config.yaml
num_key_value_heads: 8
qk_norm: true
init: "normal"
init_std_up: 0.0229
lr_mult_o: 2.0
max_seq_len: 1024
train_tokens: 294800000
dataset: "wikipedia_en"
MLP neurons of a small language model. Each row is named by its layer, matrix (gate and up: input weights) and neuron, and shows model dimensions 128-255. Each number is 50 + 10 x the weight over its row's rms, rounded and kept within 0 to 99. A neuron's up and down rows have the sign that makes its largest values positive.
After each neuron's rows, "fires in" lists the words (lower case) most often at its 100 highest values on Wikipedia text that the model never trained on; "fires on" lists the tokens most often at its 100 highest values on Wikipedia text that the model never trained on.

L6.gate703:37 44 54 45 39 47 59 43 46 54 38 66 81 41 51 58 58 47 50 50 59 58 52 68 48 52 74 35 55 51 46 49 51 43 61 75 28 52 44 46 36 48 46 59 42 55 62 60 56 62 46 59 34 46 37 47 34 43 48 56 54 43 68 50 58 49 53 56 48 58 53 26 43 32 55 35 37 50 32 41 63 49 40 46 63 48 53 40 58 74 56 56 58 53 47 48 54 56 66 38 49 53 47 39 57 57 42 44 57 58 45 51 75 39 58 51 37 61 60 51 53 66 46 48 55 45 45 49
L6.up703:45 61 61 58 65 32 49 50 42 50 57 58 48 57 55 48 51 44 45 40 51 54 54 52 47 44 43 57 47 50 46 63 30 28 70 49 40 54 56 59 30 63 60 40 69 24 39 57 61 36 56 48 53 59 43 53 58 58 53 45 63 42 51 56 34 42 35 61 59 53 49 23 48 42 34 48 53 43 55 51 27 46 79 31 38 40 59 57 42 66 51 59 45 47 58 46 57 42 51 49 69 54 46 62 54 35 56 57 55 56 59 52 41 56 39 69 56 39 62 58 47 51 58 38 40 36 55 48
fires in: "the", "of", "at", "in", "san", "held"
fires on: " the", " of", " at", " in", " San", " de"

L4.gate715:52 67 54 67 46 51 46 45 57 45 62 57 43 50 49 50 48 45 49 38 61 52 47 64 51 47 53 51 61 65 54 48 61 37 37 44 39 51 50 47 31 32 47 73 40 37 73 58 40 45 51 46 60 47 47 51 46 38 39 42 48 42 67 59 44 63 49 60 49 72 55 74 56 36 59 54 26 47 44 57 59 47 60 47 51 47 50 58 56 43 38 60 66 49 55 49 40 49 53 38 42 59 52 64 49 45 48 61 59 35 44 59 52 44 54 45 54 43 58 43 40 39 49 50 38 46 34 50
L4.up715:51 28 40 58 48 35 44 62 49 67 35 43 47 44 40 68 55 33 54 47 50 39 58 46 54 47 54 48 44 54 72 39 36 37 57 69 18 71 50 48 48 52 51 31 44 40 57 41 55 51 47 39 42 61 26 48 52 44 35 45 59 41 44 36 46 34 44 49 56 46 58 57 60 51 68 50 50 60 48 50 64 52 61 53 47 41 62 57 38 47 49 46 47 44 49 54 61 36 54 57 53 42 56 49 35 50 22 68 64 65 42 55 43 49 45 58 63 52 55 58 58 69 41 43 50 57 40 50
fires in: "the", "of", "from", "s", "to"
fires on: " the", " of", "s", " from", " to"

L6.gate718:48 61 62 49 42 68 41 59 34 62 69 35 62 46 45 48 68 58 46 42 44 59 69 37 50 40 50 54 46 50 58 48 73 41 45 63 48 44 44 39 62 32 53 49 51 47 58 48 63 63 44 69 44 54 26 34 47 47 58 56 62 45 50 52 49 42 45 33 44 52 55 35 64 41 41 51 56 66 34 41 50 58 52 37 56 49 58 46 47 46 44 36 58 61 69 62 60 48 61 53 44 47 44 39 47 31 35 60 56 36 49 44 47 63 36 46 52 65 51 48 43 66 70 49 68 47 38 51
L6.up718:40 46 36 35 43 58 46 53 64 51 47 50 53 48 54 53 55 58 34 34 35 53 61 52 66 56 58 44 61 63 47 49 70 46 42 52 41 64 49 57 53 41 38 52 53 61 54 48 47 56 35 54 35 30 50 59 53 44 48 56 59 47 47 50 49 59 40 41 64 76 33 28 68 54 52 62 36 36 49 54 55 56 44 39 49 77 40 47 47 57 47 55 36 57 52 63 50 51 71 45 43 50 44 50 59 56 48 34 52 46 63 57 53 50 47 68 39 47 59 43 54 62 59 61 53 48 31 47
fires in: "the", "to", "a", "an"
fires on: " the", " to", " a", " an"

L6.gate824:47 51 37 72 59 67 59 53 48 54 65 30 36 61 47 52 52 49 42 50 37 59 71 48 43 34 42 48 39 57 56 63 48 65 64 35 39 51 49 47 59 59 31 65 62 60 51 39 52 44 48 35 31 73 42 57 56 60 45 60 54 65 38 47 39 44 32 55 49 62 55 47 56 55 53 58 25 43 26 49 49 59 42 52 47 61 67 30 43 47 57 53 41 50 40 45 45 55 66 52 43 49 50 53 47 72 51 34 50 50 56 55 81 51 44 60 54 43 55 58 27 48 52 36 34 55 36 52
L6.up824:26 32 49 40 40 55 47 53 51 64 48 36 52 59 57 57 51 41 44 46 61 58 59 61 49 48 56 43 65 52 42 43 64 38 55 53 36 53 35 55 55 58 44 52 38 67 59 37 33 40 42 33 33 59 50 35 59 53 44 52 63 57 33 60 54 55 44 25 36 56 48 48 55 62 52 23 24 42 32 40 61 55 48 40 44 65 65 45 28 45 59 61 54 55 36 57 46 53 54 43 45 60 56 71 65 57 51 52 48 50 59 39 66 60 43 45 44 26 61 41 45 48 53 37 49 58 36 59
fires in: "a", "and", "or", "an", "of"
fires on: " a", " and", " or", " an", " of"

L6.gate696:21 52 53 48 32 59 66 37 51 54 47 49 57 48 54 66 55 52 62 37 41 43 57 44 44 42 42 40 49 38 34 46 65 69 66 57 21 52 50 57 47 45 35 28 38 50 55 47 62 62 52 62 55 47 44 49 64 37 73 63 66 46 56 55 23 60 41 73 64 56 63 52 48 40 38 59 58 64 44 55 53 55 45 61 54 41 49 53 49 59 39 53 40 41 70 55 59 63 63 59 40 70 40 66 37 50 63 55 47 49 44 72 55 40 35 71 53 37 52 56 53 41 57 39 60 44 41 57
L6.up696:51 63 57 52 39 65 62 57 44 41 41 55 72 49 41 55 71 57 40 60 55 54 66 48 61 61 31 58 52 66 41 42 44 60 56 50 51 53 44 33 60 49 25 55 51 69 47 62 64 74 62 52 55 39 45 50 44 55 54 66 44 37 52 39 37 52 37 45 43 46 37 40 57 61 61 54 74 60 48 60 39 39 35 61 54 52 65 52 49 48 48 60 57 49 41 49 49 50 46 65 54 56 50 61 43 48 47 52 47 66 53 38 52 48 51 48 64 67 69 36 46 50 61 48 55 36 27 49
fires in: "the", "a", "used", "allow", "needed"
fires on: " the", " a", " used", " allow", " needed"

L6.gate705:45 51 54 65 47 58 53 53 64 51 34 62 58 42 63 45 41 46 48 41 52 64 59 60 50 35 41 54 60 47 58 50 55 51 50 52 59 22 37 52 45 44 53 36 54 42 48 37 51 57 63 63 54 55 74 57 79 59 67 47 54 40 62 46 62 75 49 56 69 58 55 38 45 33 51 43 42 48 50 37 51 48 46 57 37 44 51 30 39 62 55 53 54 38 55 30 59 38 48 48 41 39 51 55 51 38 54 53 60 66 35 40 64 33 64 45 35 53 47 54 25 31 44 36 52 55 41 47
L6.up705:43 53 28 69 30 48 59 53 53 57 59 39 41 48 30 39 51 40 54 77 52 31 44 45 42 45 54 54 50 57 65 53 53 43 54 47 40 46 50 45 33 45 50 51 61 42 60 42 46 29 46 45 55 60 44 60 71 42 45 48 47 58 57 47 50 64 36 59 59 66 49 54 38 49 48 44 62 59 71 60 63 51 57 30 56 41 49 65 59 71 44 34 53 47 60 35 62 46 38 48 63 36 52 40 76 37 46 62 60 59 46 49 39 43 66 38 62 46 32 47 50 57 55 59 44 38 49 49
fires in: "of", "all"
fires on: " of", " all", "s"

L4.gate966:46 21 44 61 47 53 64 53 46 57 39 46 41 55 47 56 33 37 52 50 47 54 51 44 42 55 56 51 55 53 41 70 43 62 59 74 57 40 57 57 50 63 54 49 52 45 57 35 59 43 36 66 51 41 47 45 50 45 48 47 49 69 42 59 54 34 50 49 47 40 57 52 68 52 29 78 54 46 47 35 58 60 49 35 42 42 66 64 44 45 59 52 69 47 54 68 70 33 57 46 46 45 41 50 42 44 30 55 40 52 65 37 35 39 57 53 48 54 54 47 43 47 58 61 46 50 41 37
L4.up966:43 54 52 69 55 49 62 55 45 42 49 36 54 61 43 58 66 44 51 55 51 46 36 53 46 51 45 51 40 63 56 37 53 60 22 41 54 63 31 75 50 42 64 62 45 48 42 62 62 48 35 56 46 50 37 58 57 55 40 52 51 40 42 46 54 54 55 39 43 56 67 40 47 55 53 55 40 43 50 57 38 54 49 36 42 60 46 58 51 58 34 42 38 50 46 50 22 54 63 61 58 49 56 55 58 50 63 54 64 53 28 40 56 48 37 49 55 29 33 46 54 45 56 68 58 41 48 50
fires in: "to", "in", "the", "not", "both", "her"
fires on: " to", " in", " the", " not", " Both", " her"

L4.gate935:52 53 51 52 55 50 44 59 50 62 60 49 59 58 45 52 49 40 52 44 64 48 64 57 44 64 51 52 50 44 52 31 50 57 54 59 52 48 46 47 53 60 37 46 30 42 41 56 71 38 52 48 61 47 41 32 47 38 46 74 32 59 61 46 52 64 48 60 63 49 38 51 55 39 56 49 39 63 52 50 58 50 70 52 60 52 51 54 38 36 53 69 45 38 53 48 49 26 47 51 39 58 40 43 51 43 54 52 51 60 63 63 47 51 69 52 33 46 62 37 61 43 56 67 51 49 52 54
L4.up935:59 35 62 47 52 42 57 53 27 57 40 47 30 48 65 64 43 56 48 38 59 51 42 49 56 54 46 56 27 47 56 45 57 41 35 41 61 51 39 53 47 57 39 28 62 40 41 55 59 47 56 64 56 39 51 27 53 55 58 65 36 38 64 48 56 48 53 45 46 47 69 49 50 67 46 41 57 54 54 46 49 56 48 51 43 46 46 57 46 31 55 64 53 49 50 46 50 32 35 49 53 55 52 34 60 51 48 39 53 59 64 71 57 49 64 45 45 54 56 50 57 51 61 50 36 62 58 41
fires in: "this", "some", "which", "what"
fires on: " This", " which", " this", " some", " Some", "This"

L6.gate631:41 32 52 54 41 61 33 57 45 58 48 49 31 43 61 53 53 39 36 62 56 60 60 44 51 63 37 58 55 40 37 62 44 36 56 48 48 51 56 22 51 52 45 32 49 52 46 50 55 29 59 33 57 47 50 59 39 67 54 83 58 51 33 27 47 48 52 56 47 44 62 64 57 51 37 50 50 43 63 34 64 42 44 45 50 62 39 62 55 57 60 39 47 31 48 52 57 55 66 51 45 41 59 63 54 51 51 63 41 65 44 57 60 40 63 51 32 52 37 37 39 46 44 40 52 42 38 40
L6.up631:38 40 54 53 56 63 46 60 49 65 38 23 59 56 56 51 58 62 42 61 55 38 39 51 57 34 49 59 47 50 43 71 43 58 66 41 50 56 32 32 65 39 45 58 41 52 65 44 40 34 50 61 58 59 50 61 63 53 49 31 47 61 41 65 37 53 50 65 48 50 60 43 49 49 61 46 53 54 45 62 57 58 56 51 37 42 52 53 49 40 58 45 29 42 57 43 47 50 61 63 36 46 38 48 47 53 71 48 45 73 62 64 50 57 52 47 46 50 47 66 41 50 54 63 62 52 61 48
fires in: "a"
fires on: " a", "a"

L6.gate974:47 57 57 50 54 42 55 52 50 52 59 46 36 62 68 55 44 52 60 72 39 44 52 42 63 45 46 45 61 59 45 51 76 49 51 54 44 41 48 44 54 53 44 41 47 62 52 52 35 65 49 70 48 31 42 43 43 47 55 42 39 45 46 52 57 66 61 38 42 51 69 59 53 38 42 37 46 46 47 38 59 43 50 25 40 55 56 48 26 43 68 39 56 64 44 56 63 38 30 59 61 49 52 67 72 57 38 64 53 41 63 53 84 35 61 50 39 33 52 48 44 65 41 39 59 74 43 57
L6.up974:42 70 62 43 48 51 51 53 55 46 42 62 61 66 43 40 54 61 56 44 42 35 61 44 53 60 53 46 70 62 34 42 43 67 55 51 65 41 48 53 49 40 44 36 57 60 51 60 52 43 55 43 39 60 55 60 28 54 44 39 41 50 44 47 40 55 35 57 52 47 40 54 53 56 34 39 48 59 50 50 61 54 53 56 48 74 63 42 40 51 54 44 60 69 54 51 70 26 41 52 39 62 49 49 73 26 43 53 35 63 47 52 57 41 53 60 49 43 57 46 47 50 42 51 40 50 46 53
fires in: "the", "an", "a", "of", "all", "one"
fires on: " the", " an", " a", " of", " all", " one"

L6.gate875:53 55 65 45 68 73 42 41 50 38 38 62 50 58 43 50 56 27 68 55 44 43 41 39 52 40 50 52 52 50 53 61 44 60 60 37 31 39 61 55 46 58 62 55 60 63 62 48 50 50 43 61 37 70 70 40 52 53 37 47 63 41 55 38 61 45 29 60 72 61 63 35 51 41 52 50 59 40 55 56 47 51 22 50 34 41 48 57 45 56 77 36 47 41 45 39 51 66 40 45 48 52 58 60 57 44 50 48 43 41 51 66 43 54 49 49 44 36 52 63 64 54 54 40 66 50 47 62
L6.up875:40 41 49 51 51 53 52 54 39 64 53 41 45 46 51 46 53 38 63 48 40 32 56 37 46 41 50 56 49 47 62 29 53 67 42 50 44 60 51 59 33 42 40 44 52 47 56 39 58 64 55 32 43 45 43 52 54 49 30 47 38 45 55 47 44 52 50 52 62 58 68 39 35 46 55 44 45 61 44 24 59 48 54 55 47 45 49 50 63 33 49 57 68 58 56 47 57 41 33 65 49 52 37 51 40 45 51 48 53 58 50 61 47 26 53 49 61 41 46 54 73 61 67 49 62 62 52 66
fires in: "of", "from", "to"
fires on: " of", " from", " to"